Part of a small language model's weights: 13 layers, MLP 640 quick GELU.
MLP neurons of a small language model. Each row is named by its layer, matrix (up: input weights; down: output weights) and neuron, and shows model dimensions 0-63. Each number is 128 + 32 x the weight over its row's rms, rounded and kept within 0 to 255.
After each neuron's rows, "fires after" lists the tokens most often just before its 100 highest values on Wikipedia text that the model never trained on; "fires before" lists the tokens most often just after its 100 highest values on Wikipedia text that the model never trained on. A number after a token or word is its count.

L3.up183 [180 169 113 112  84 136 162 184  97 160 161  79 161 163 124 121 158  94 103 143 131 181 101 146  94 174 150 147 166 161 112 141  88 163 147 181 117 138 118 118 161 125  76  74  44  88 100 126 157 121 172 131  87 145  97  84 198 150 120 117 107 105 143  60]
L3.down183 [177 156 104 147  72 122 126 207  95 116  78 147 162 195 191  79 181 131 119 137  90 207 127 131 102 157 132 139 113 128  66 152 160 178 112 153 113 110 146 123 165 119  98  83 117  63  51 128 135 112 124 166  75 170  68 144 101 147 140  92 134 117 175 113]
fires after: "|" 65, " " 6, " No" 6, "ec" 4
fires before: " |" 61, "." 6

L8.up312 [147 127 110 109 105 126  84 161 159 101 134 172  98 143  67 109 132 136 164 167 123  74 134  91 101 218 116 144 150  96 117  69 167 122 130 168 134  58 123 108 116 143 117 146 134 179 163 158 149 103  92 144 127 154 138 153 153  89 122  34 185 110 159 140]
L8.down312 [125 109 164 133 133 125 107 119 152 154 128 136 163 103 185 118 129 172 117 122  42 139  82  79 121 147 116 105  97 165 115 190 102 157 143 170 143  99 113 108 124 156  64 148 145 189 116  94 162  98 162 111 140 142 107 152 125 135 134 163 127 138 135  86]
fires after: "c" 15, " C" 12, " Pro" 10, " pro" 8, " re" 5, "s" 5
fires before: "n" 20, "ed" 18, "ress" 9, "t" 5

L2.up567 [207  87 150  80 122  67 144 115 166 116 111  64  89 184 108 109 151 126 116 156 144 175 128 159  99 100 138 172 131 123  59 163 128 176 105 169  94 184 109 140 182 138 130  74  84  81 114 116 134 107 101 120  68  82 163 150 131 113 140 127 164 134 170 129]
L2.down567 [152 134  80 119 114 208 137 137  96 143 139  94 156 131 153 156 141 150 174 135 138  84 131  98 151  81 132 166 152  90 122 182 121  97  85  56 170 115 118  68 156 104 150 126 164 117 115 176  69  91 157 188 139 148  89  79 153 139 169 160 130 141 138 149]
fires after: "|" 48, "c" 7, " pro" 5
fires before: " |" 39, "." 10, "s" 6, "d" 4

L3.up79 [157 155 151 196 160 188 139 128 137 137 105  94 215 134 164  87  94 130 126 114 136 151 162 125 121 180  93 171 130 156  88 108 110 128 183 112 113 118  95 125 191 136  71 112 157  95  92 202 143  85 165 157 111 103  88 161 150 105 128 106  92 152 172 162]
L3.down79 [152 131 145 152 133 142 146 167 150 175 153 148 162 152 108  97  82 147 149 109 144 115 180 109  79 123 116 105  91 150 158 185 102 167 117  75  90 130 154 157 108 106  79  76 138 138 134 158 165  29 106 125 105 148 183 152 131 150 152 135 112 156 162 205]
fires after: "." 100
fires before: "\n" 90, "-" 4

L2.up346 [153 124 179 125 191 133  90  99  78 129 110 103 137 166 147  95 161 104 143 169 134 136 114 160 123 110 148 185 156 104 164 141 145 177 107 132 196  90 108 146 131  54  90 100 124 118 109 176 144  99 123 119  85  76  75 154  88  89  87 176 151 157  96 114]
L2.down346 [136 135 150 173  83 125 104 141  47 192  98 162  70 201 176  96  88 154 166 187 165 127 162 145 101 159 165 167 152 195 170 151 136 151 114 135 132  91 100 115  62 116  71  98 169 115 129 171 128  31 117 128 147 129 102 109 154  96 105 134 115  77 182 195]
fires after: " |" 87
fires before: "|" 75, "\n" 16, "-" 6

L3.up350 [145  84 211 110  97 140  85 122 197 128 130 117  93 137  97 104 160 112 105  74 124 125 217 126 167  98 168  77 187  76  97  66 116 161 106 145 131 111 121 164  97  95 108  81 112 115 115 182 146 173  91 131 117  93 144 133 165 173 100 120 176 118 134  76]
L3.down350 [136 112 120 127 115  72 130 124  97 101 100 130  92 120 109  74 164 169 150 145  69 118  88  79 155 118 106 136 172 141 103 168 159 129 105 116 220 155 160 136 155 118 171 122 140 124  95 165 130 138 108 186 136 180 128 120 157 107 151 102 140 135 109 109]
fires after: " " 69, "ver" 7, "ur" 5, "-" 4
fires before: "." 17, "ol" 8, "position" 8, "in" 8, "se" 6, "port" 5

L3.up444 [118 154 142 108 115 120 121 118 130  88 114 135 160 118 142 143 118 136 135 165  90 155 139 135 157 111 128 105  71  95 130 126 133 155 123 153 202  89 120 105 134 100 144 104 164  65 110 185 163 129 153 142 130 219  67 156 130  50 125 150 115 158 114  66]
L3.down444 [123 201 113 120  88 106 187  87 120 106 156 119  95 128 126 110 164 112 181 160 143 153 133 120 145  94 161 126 104 178 141  58 189 119 158 181 150 100 128  56 151 139 158 135 186 119 118 164 116 107 184 143 113 124 114 145 163 121 180 165 106  29 134 159]
fires after: " 19" 81, " in" 4
fires before: "." 32, "," 28, " and" 6, " to" 5

L3.up67 [177  97 187 112  74  89 116 143 135 162 124 137  84 142  97 128 140 147 124  89 111 120 160 159  84 140 148 159 159 191 104  86 154 171 104 104 116 113  92  74 140 104  83 105 146 126 131 152 163 130  80 112 123  93  77 138 139 110 127 113 154 204 126  72]
L3.down67 [149  94 116  62  86 108 122 159 132 115 163 146 106 147  94 133  96 126 115  64 168 164  78 139 179 122  99 125 132 181  90 143 185 119  87 171 113 166 125 107 115 141 121  72  97 160 135 146  94  85 147 164 109 157 106 103  97 141 125 131 157 133 108  98]
fires after: " " 51, "li" 8, "ri" 5
fires before: "\n" 21, "." 20, "ing" 9, "if" 5, "ance" 4